From a checkpoint of a small transformer trained on Wikipedia.
Architecture: RMSNorm before each block, no biases in attention or MLP.
MLP neurons of a small language model. Each row is named by its layer, matrix (up: input weights) and neuron, and shows model dimensions 400-495. Each number is 200 + 30 x the weight over its row's rms, rounded and kept within 0 to 999.
After each neuron's rows, "fires in" lists the words (lower case) most often at its 100 highest values on Wikipedia text that the model never trained on; "fires after" lists the tokens most often just before its 100 highest values on Wikipedia text that the model never trained on.

L5.up693,138,210,208,220,189,214,181,168,177,208,165,161,200,202,222,182,201,230,200,195,248,188,239,186,195,187,171,215,223,206,239,194,250,201,160,222,217,175,223,255,163,196,213,202,185,204,159,168,194,204,223,183,266,273,223,195,201,209,201,199,167,199,169,251,183,226,177,223,224,214,169,187,157,219,170,204,235,200,206,128,199,159,223,166,242,201,142,170,190,152,208,194,265,147,196,255
fires in: "the", "other"
fires after: ", ", "and ", "the ", "all "

L5.up1407,190,168,204,208,165,159,243,265,196,219,188,204,206,191,214,270,206,240,209,251,239,192,226,197,142,179,167,163,224,213,223,201,247,172,195,265,230,201,152,136,144,218,213,245,231,224,199,199,223,182,212,173,222,244,198,213,208,191,246,215,208,184,220,225,205,189,225,193,189,155,174,183,216,232,197,213,236,224,171,185,188,193,184,216,165,185,151,185,212,229,170,187,230,208,234,165
fires in: "and", "with", "but", "only", "although"
fires after: ", ", "was "

L5.up1261,218,262,179,198,228,172,111,171,197,218,205,284,206,196,191,250,192,209,222,175,259,178,207,202,160,190,214,194,248,244,179,133,197,167,197,217,152,189,242,168,169,175,211,211,177,219,196,227,223,237,188,200,190,253,245,218,199,232,186,244,193,208,224,238,190,207,130,223,205,194,233,148,191,181,210,188,225,203,183,163,210,250,195,242,246,136,199,207,246,203,208,193,212,178,196,172
fires in: "with", "a", "an", "making"
fires after: ", "

L7.up690,198,221,198,198,152,186,222,191,195,187,190,223,209,217,290,193,232,128,199,248,263,205,149,192,186,202,221,216,174,193,237,215,219,177,199,196,194,213,161,194,195,227,200,209,185,220,203,210,239,261,179,208,208,219,225,221,208,258,273,185,222,183,209,241,239,180,171,221,226,214,163,136,182,187,242,165,212,239,193,129,199,244,189,201,203,199,144,174,292,212,199,182,235,185,254,199
fires in: "it", "as", "he", "they", "for"
fires after: ", ", ". "

L5.up672,203,170,200,259,164,230,152,125,233,278,117,217,237,212,187,239,184,186,155,173,213,162,158,170,207,222,180,164,231,155,180,195,227,238,213,184,241,218,191,176,183,245,152,213,188,206,251,191,218,170,217,196,193,211,207,230,227,207,225,205,96,206,193,232,187,174,170,198,226,196,171,246,222,269,164,208,244,230,125,146,187,233,211,179,220,201,142,176,200,189,195,215,177,210,216,177
fires in: "a", "an", "part", "one"
fires after: "as ", "is ", "became ", "the ", "a "

L7.up1231,219,173,209,217,153,220,195,198,169,178,216,177,155,207,229,195,176,203,237,195,202,221,154,209,193,156,168,172,242,204,195,165,291,212,168,190,254,244,207,216,195,200,226,222,218,214,220,225,212,253,138,202,172,201,151,210,191,230,255,202,166,216,173,186,272,162,205,168,230,211,251,238,177,222,160,275,197,247,180,215,169,224,183,176,127,146,181,189,219,199,208,229,245,168,211,226
fires in: "the"
fires after: "is ", "in ", "was ", "are ", "of ", "by "

L5.up340,177,231,196,224,154,189,221,204,210,198,228,240,238,213,198,191,187,197,200,229,262,234,220,192,211,169,176,176,149,202,209,166,194,249,215,219,180,215,216,212,164,177,203,198,196,184,210,129,215,240,182,159,188,206,203,128,215,233,250,231,265,230,202,186,180,143,177,253,180,236,212,181,181,227,161,234,188,192,202,174,200,184,169,206,218,237,242,249,221,188,177,182,209,172,229,186
fires in: "the", "a", "of"
fires after: "and ", "of ", "for ", "Through "

L5.up57,194,229,242,185,154,181,199,182,154,224,211,183,233,181,162,219,232,269,156,216,176,270,241,227,207,239,190,237,202,138,231,209,239,178,190,240,208,195,151,174,222,197,199,204,159,185,207,204,229,218,207,231,174,191,229,179,143,194,226,196,180,248,165,216,202,206,214,202,252,260,180,132,188,208,199,204,211,203,159,216,232,173,212,251,184,217,199,216,264,161,203,223,271,241,211,229
fires in: "as", "well", "with", "to"
fires after: "such ", "well ", "as ", "along "

L5.up224,239,196,231,202,229,186,203,207,223,244,233,134,254,158,225,255,170,197,203,180,215,207,196,161,183,176,237,219,256,195,254,218,167,242,171,220,235,197,188,145,181,251,227,242,188,193,165,151,205,205,151,209,196,184,196,202,237,203,175,160,239,187,247,214,236,183,201,206,183,220,222,201,211,192,211,124,218,209,182,201,195,214,143,236,199,188,186,196,185,198,163,228,198,171,184,159
fires in: "he", "she", "was", "returned", "stemonoporus"
fires after: ". ", "\n\n", ", ", ": "

L5.up563,174,194,261,215,162,193,197,218,178,197,141,190,203,208,163,180,175,212,163,234,169,233,172,207,192,196,172,197,209,189,210,200,273,135,222,211,195,202,201,226,181,216,199,164,165,218,200,161,204,175,189,173,182,215,171,195,206,188,203,189,189,242,196,236,164,199,192,235,239,284,231,215,169,185,180,199,215,271,148,189,216,216,244,186,232,227,230,207,254,184,202,230,208,194,170,229
fires in: "of", "the"
fires after: "of ", "one ", "all ", "some "

L7.up1358,238,201,203,156,215,180,163,173,220,185,220,189,200,206,198,240,265,204,230,269,216,176,200,260,190,143,224,228,212,172,229,184,207,247,226,207,203,206,177,136,182,199,245,150,188,189,191,234,149,243,233,190,177,288,202,208,199,185,189,177,214,170,143,205,186,198,175,245,225,183,174,165,191,244,188,185,182,221,195,222,191,101,214,195,125,190,209,197,216,208,197,194,232,180,218,232
fires in: "4", "3", "2004", "14", "24", "2013"
fires after: "| ", "200", "\n", "201", "-", "195"

L5.up625,184,176,156,187,208,241,146,173,206,182,213,200,220,224,267,257,209,177,147,212,150,263,164,215,165,197,157,178,257,188,256,183,293,213,177,205,239,218,202,171,188,197,191,173,201,177,196,129,258,192,158,181,180,247,212,206,175,258,191,226,217,224,208,153,151,110,195,148,266,231,249,207,210,209,215,235,208,265,212,224,174,231,224,245,221,225,178,197,201,163,186,181,190,224,190,164
fires in: "a", "an", "single"
fires after: "of ", "in ", "a ", "to ", "into ", "for "

L5.up1871,231,221,154,179,222,198,238,173,189,224,192,176,143,242,186,199,225,180,170,200,251,158,197,236,102,178,166,210,238,200,204,209,242,181,187,258,178,219,147,196,195,213,220,216,196,180,190,226,242,242,223,223,213,234,174,227,281,263,231,182,174,201,189,188,201,174,202,142,189,193,248,129,139,216,208,193,192,206,217,151,181,211,211,164,212,200,160,172,242,179,196,234,225,253,213,192
fires in: "and", "so"
fires after: ", "

L5.up1127,195,217,222,137,203,149,171,204,152,185,188,189,195,185,217,244,193,259,184,214,211,208,236,205,187,191,217,171,147,221,259,235,233,197,228,225,203,212,203,219,184,247,211,162,204,194,217,145,203,178,195,212,181,212,159,207,177,201,197,220,219,210,194,193,147,154,195,182,257,257,205,162,200,237,222,201,213,226,215,231,168,138,177,227,190,212,190,180,179,192,185,199,203,183,223,208
fires in: "the", "those"
fires after: ", ", ". ", "where ", ": ", "and "

L7.up1317,182,188,201,152,163,207,191,190,222,237,217,203,265,237,166,197,183,173,216,216,197,176,169,174,181,152,172,177,224,185,239,196,222,224,213,181,260,221,221,144,159,209,197,165,167,208,211,189,221,177,229,188,168,249,230,180,218,237,206,217,265,215,217,219,196,172,168,219,284,252,246,235,183,199,184,242,186,202,177,244,183,214,203,198,238,233,229,220,188,160,155,203,234,212,208,187
fires in: "a", "two", "some", "several", "six", "an"
fires after: ", ", ". ", "\n\n"

L5.up1312,149,191,182,173,184,225,229,197,230,199,177,161,176,186,198,221,174,264,218,196,186,206,195,227,94,200,168,250,202,244,168,216,216,200,171,201,196,251,218,199,182,190,213,221,184,209,171,206,211,247,202,192,219,180,144,224,153,225,228,156,232,225,186,197,180,180,138,197,224,216,150,203,206,226,167,199,206,227,214,188,209,162,254,175,150,204,191,140,231,183,218,178,189,218,273,188
fires in: "which", "who", "as", "when"
fires after: ", ", "man"

L5.up2041,171,197,246,176,145,232,156,184,190,209,122,241,202,212,189,225,217,191,188,235,229,217,191,134,186,169,206,197,224,202,191,194,228,185,200,180,243,237,221,162,169,226,194,201,178,189,218,224,210,198,207,173,183,216,147,234,228,201,249,185,162,193,224,175,192,204,164,227,241,216,202,184,211,200,159,189,254,233,143,139,124,204,215,199,188,232,166,174,209,236,200,234,259,197,177,189
fires in: "a", "the", "an", "considered", "his"
fires after: "was ", "as ", "became ", "be ", "is ", "been "

L5.up1874,147,204,242,170,147,258,168,168,240,198,210,215,162,186,190,174,221,248,213,189,218,206,178,156,186,192,249,179,215,152,154,144,205,181,194,235,191,227,212,181,110,208,253,221,174,241,193,190,218,207,203,223,193,218,210,202,236,232,196,233,184,191,209,209,166,184,174,224,174,191,231,229,152,177,173,172,177,245,165,197,177,233,193,184,191,163,176,168,212,182,155,206,255,174,173,214
fires in: "the", "légion"
fires after: ", ", "is ", "was ", "L"

L7.up84,161,210,129,218,210,214,173,182,181,214,177,185,223,235,192,241,195,182,202,216,246,157,201,234,173,209,195,148,174,199,207,196,182,209,168,229,233,203,195,221,186,211,205,187,198,212,208,227,252,253,248,233,244,219,216,222,225,234,224,177,240,212,181,191,152,207,218,194,194,281,218,146,199,158,172,194,193,239,171,162,203,252,212,217,200,220,154,173,195,187,211,182,249,248,175,129
fires in: "s", "m", "a", "e"
fires after: "."

L7.up667,218,196,209,203,205,247,174,210,216,175,203,246,164,193,213,211,244,202,183,177,152,177,176,215,175,192,193,133,218,166,228,171,249,278,208,231,250,184,187,142,225,206,244,193,200,199,155,152,236,241,183,208,227,224,188,181,177,198,233,231,203,225,229,155,182,204,200,217,220,188,231,195,163,218,167,172,221,219,201,145,199,190,213,181,199,202,178,245,232,172,181,155,217,227,185,204
fires in: "the", "of", "strongman", "strongest"
fires after: "of ", "Str", "Mc"

L7.up236,211,257,232,222,195,165,270,169,253,200,236,170,234,232,194,191,236,155,184,241,206,243,213,192,192,221,192,209,184,223,283,246,209,195,203,189,211,191,203,184,192,151,207,200,267,140,193,232,194,219,204,219,243,227,189,193,171,288,233,240,143,188,178,199,180,139,150,198,204,187,213,160,216,231,144,202,190,214,193,214,183,131,226,231,204,202,165,209,214,215,204,187,227,162,180,240
fires in: "a", "part", "an", "son", "grandson", "one"
fires after: "as ", "is ", "was ", ", ", "and "

L5.up968,190,208,228,216,143,221,231,158,203,167,206,155,170,192,197,218,221,154,201,189,145,248,196,185,196,162,199,201,196,194,195,237,240,226,198,192,202,188,199,219,201,200,215,219,190,177,170,233,211,287,203,273,192,223,214,176,223,261,270,235,201,143,227,166,172,187,145,251,199,159,184,181,192,207,239,182,188,205,206,141,219,199,210,196,134,206,172,228,208,178,189,147,180,218,235,207
fires in: "4", "7", "6", "3", "0"
fires after: "."

L5.up1506,202,207,195,182,191,175,175,175,136,184,147,218,187,173,223,255,181,219,132,257,185,206,229,173,179,215,186,199,241,197,219,232,221,152,249,183,228,245,206,199,134,251,221,248,177,195,174,184,222,233,191,224,190,299,196,176,205,230,186,216,153,189,221,242,204,119,155,256,241,270,191,159,180,190,191,176,184,224,229,182,245,215,197,253,192,204,229,217,217,154,143,193,203,176,203,224
fires in: "his", "s", "her", "whose"
fires after: ". ", "'", ", ", "The ", "\n\n", "that "

L5.up30,131,178,172,135,164,171,192,128,180,221,235,237,202,250,170,182,224,170,131,181,231,229,178,187,219,191,187,202,240,234,223,158,225,197,219,242,175,191,219,187,127,223,221,244,230,184,178,179,230,228,182,207,184,265,225,209,206,257,279,179,186,219,194,239,160,219,172,198,179,182,172,197,199,188,223,211,204,221,212,189,191,262,202,207,211,241,220,201,200,170,214,170,203,221,213,239
fires in: "and", "or"
fires after: ", ", "), ", "; ", "and "

L5.up1781,211,220,148,163,183,159,159,202,177,136,192,169,213,201,201,243,245,181,134,191,202,238,211,194,184,204,147,187,195,183,207,226,176,184,202,187,219,179,196,159,187,259,182,198,189,198,180,209,242,214,208,220,204,205,156,185,194,213,236,213,225,209,217,211,190,171,250,229,247,229,221,167,172,250,185,205,219,196,204,262,209,133,182,230,216,224,208,172,206,187,153,196,253,197,153,248
fires in: "the", "a"
fires after: ". ", "\n\n", "). "

L7.up503,209,215,183,181,215,237,208,206,188,175,214,218,210,194,217,250,159,205,206,182,167,186,210,235,182,219,185,171,199,227,175,208,235,207,152,286,164,207,219,226,205,200,195,222,230,211,213,202,205,183,182,202,208,206,165,207,206,174,186,185,172,209,181,194,199,214,135,253,223,172,186,181,190,226,202,160,206,183,207,198,148,181,246,216,161,196,239,157,216,217,189,215,252,200,207,287
fires in: "3", "2", "4", "2014"
fires after: "| ", "201", "-"

L5.up36,181,226,206,190,203,185,172,181,253,224,222,235,263,229,181,173,231,230,193,193,238,223,202,185,151,211,238,222,193,211,157,161,192,193,178,203,193,217,209,225,189,203,234,186,131,161,210,204,207,204,212,193,225,222,216,186,233,223,206,201,202,227,256,211,219,147,152,232,227,184,201,201,169,199,210,182,115,272,222,193,230,264,145,195,199,175,177,196,199,156,181,189,275,179,195,225
fires in: "a", "or", "an", "the"
fires after: ", ", "), "

L7.up1354,222,225,134,188,187,199,173,182,172,222,211,229,214,233,166,206,195,193,189,192,140,236,215,218,204,147,212,198,165,206,242,204,219,176,197,243,167,193,208,206,192,116,196,236,230,172,188,194,204,217,178,181,179,221,203,183,161,204,248,193,215,246,175,215,169,206,204,237,216,201,223,198,190,184,193,168,161,208,170,211,153,238,206,247,193,189,196,186,194,198,199,229,246,225,204,216
fires in: "the", "its"
fires after: "with ", "to ", "by ", "from ", "With "

L7.up1568,145,213,169,184,157,176,202,148,213,231,143,235,170,253,194,255,182,144,187,229,201,182,193,175,235,206,154,164,172,191,195,201,249,183,231,231,191,218,212,182,257,205,205,254,205,185,234,191,244,206,161,185,241,174,183,188,223,193,256,218,262,208,220,201,202,184,171,239,223,203,223,164,165,203,141,210,218,198,228,171,211,213,188,192,191,190,226,234,222,178,206,142,240,192,194,230
fires in: "the"
fires after: "at ", "of ", "in ", "by ", "the "

L7.up915,198,192,162,182,201,171,196,185,222,162,242,195,182,230,242,255,219,202,216,215,201,153,230,208,201,191,205,151,200,188,202,221,212,229,203,211,195,162,209,179,174,188,224,246,167,227,163,166,201,203,201,197,200,230,206,181,210,236,163,224,197,175,185,163,196,177,203,249,201,197,181,210,189,217,230,219,270,178,177,184,201,174,208,218,195,222,205,166,213,198,155,201,185,153,209,211
fires in: "5", "4", "2015", "2004", "2005"
fires after: "| ", "200", "201", "198", "-"

L5.up214,227,233,198,170,155,191,212,197,182,200,198,220,156,184,181,214,169,201,200,196,203,250,154,183,171,187,233,210,196,188,195,180,236,193,234,263,198,263,193,234,185,241,189,192,223,198,139,180,223,242,187,208,215,212,234,235,202,218,218,225,201,200,160,193,155,178,173,248,214,223,194,220,196,207,183,200,215,212,218,162,145,193,178,195,175,188,206,185,204,161,172,169,209,176,197,230
fires in: "this", "which", "it", "what"
fires after: ", ", ". ", "but ", "and ", "H"

L7.up362,220,221,146,241,183,165,175,203,228,173,191,212,193,243,239,180,186,156,142,198,201,228,197,200,203,189,180,160,165,190,211,209,206,214,189,184,247,223,212,215,210,177,208,229,192,193,155,212,188,245,197,226,119,214,256,165,243,250,203,203,190,220,196,174,160,162,151,227,219,184,244,168,206,247,228,210,198,178,183,168,205,225,165,216,156,180,226,155,196,246,204,208,208,114,195,236
fires in: "a"
fires after: ", ", "\n\n", ". ", "in ", "to ", "is "

L5.up1712,178,229,261,250,190,192,249,171,202,235,218,152,212,227,186,187,235,233,185,242,187,207,201,178,229,158,263,170,184,274,196,216,194,171,202,199,179,220,188,193,151,172,186,208,213,205,150,152,239,180,181,237,203,194,254,218,199,195,201,182,206,187,164,200,208,173,214,189,198,214,150,131,165,210,238,190,193,236,209,252,150,185,167,194,168,188,210,201,239,215,180,199,161,192,219,212
fires in: "and", "or"
fires after: ", ", "), "

L5.up1905,228,193,216,200,168,185,113,156,252,194,188,167,225,206,188,229,169,205,179,210,241,224,183,193,199,170,207,187,209,166,204,180,204,154,255,225,191,203,206,234,189,217,167,178,185,203,151,175,214,223,165,216,208,177,179,152,218,203,188,210,189,232,223,220,194,186,205,186,219,198,193,161,207,257,204,199,164,220,156,250,158,218,150,181,179,187,126,128,188,176,173,206,177,165,213,259
fires in: "a", "the", "an", "are", "not"
fires after: "is ", "was "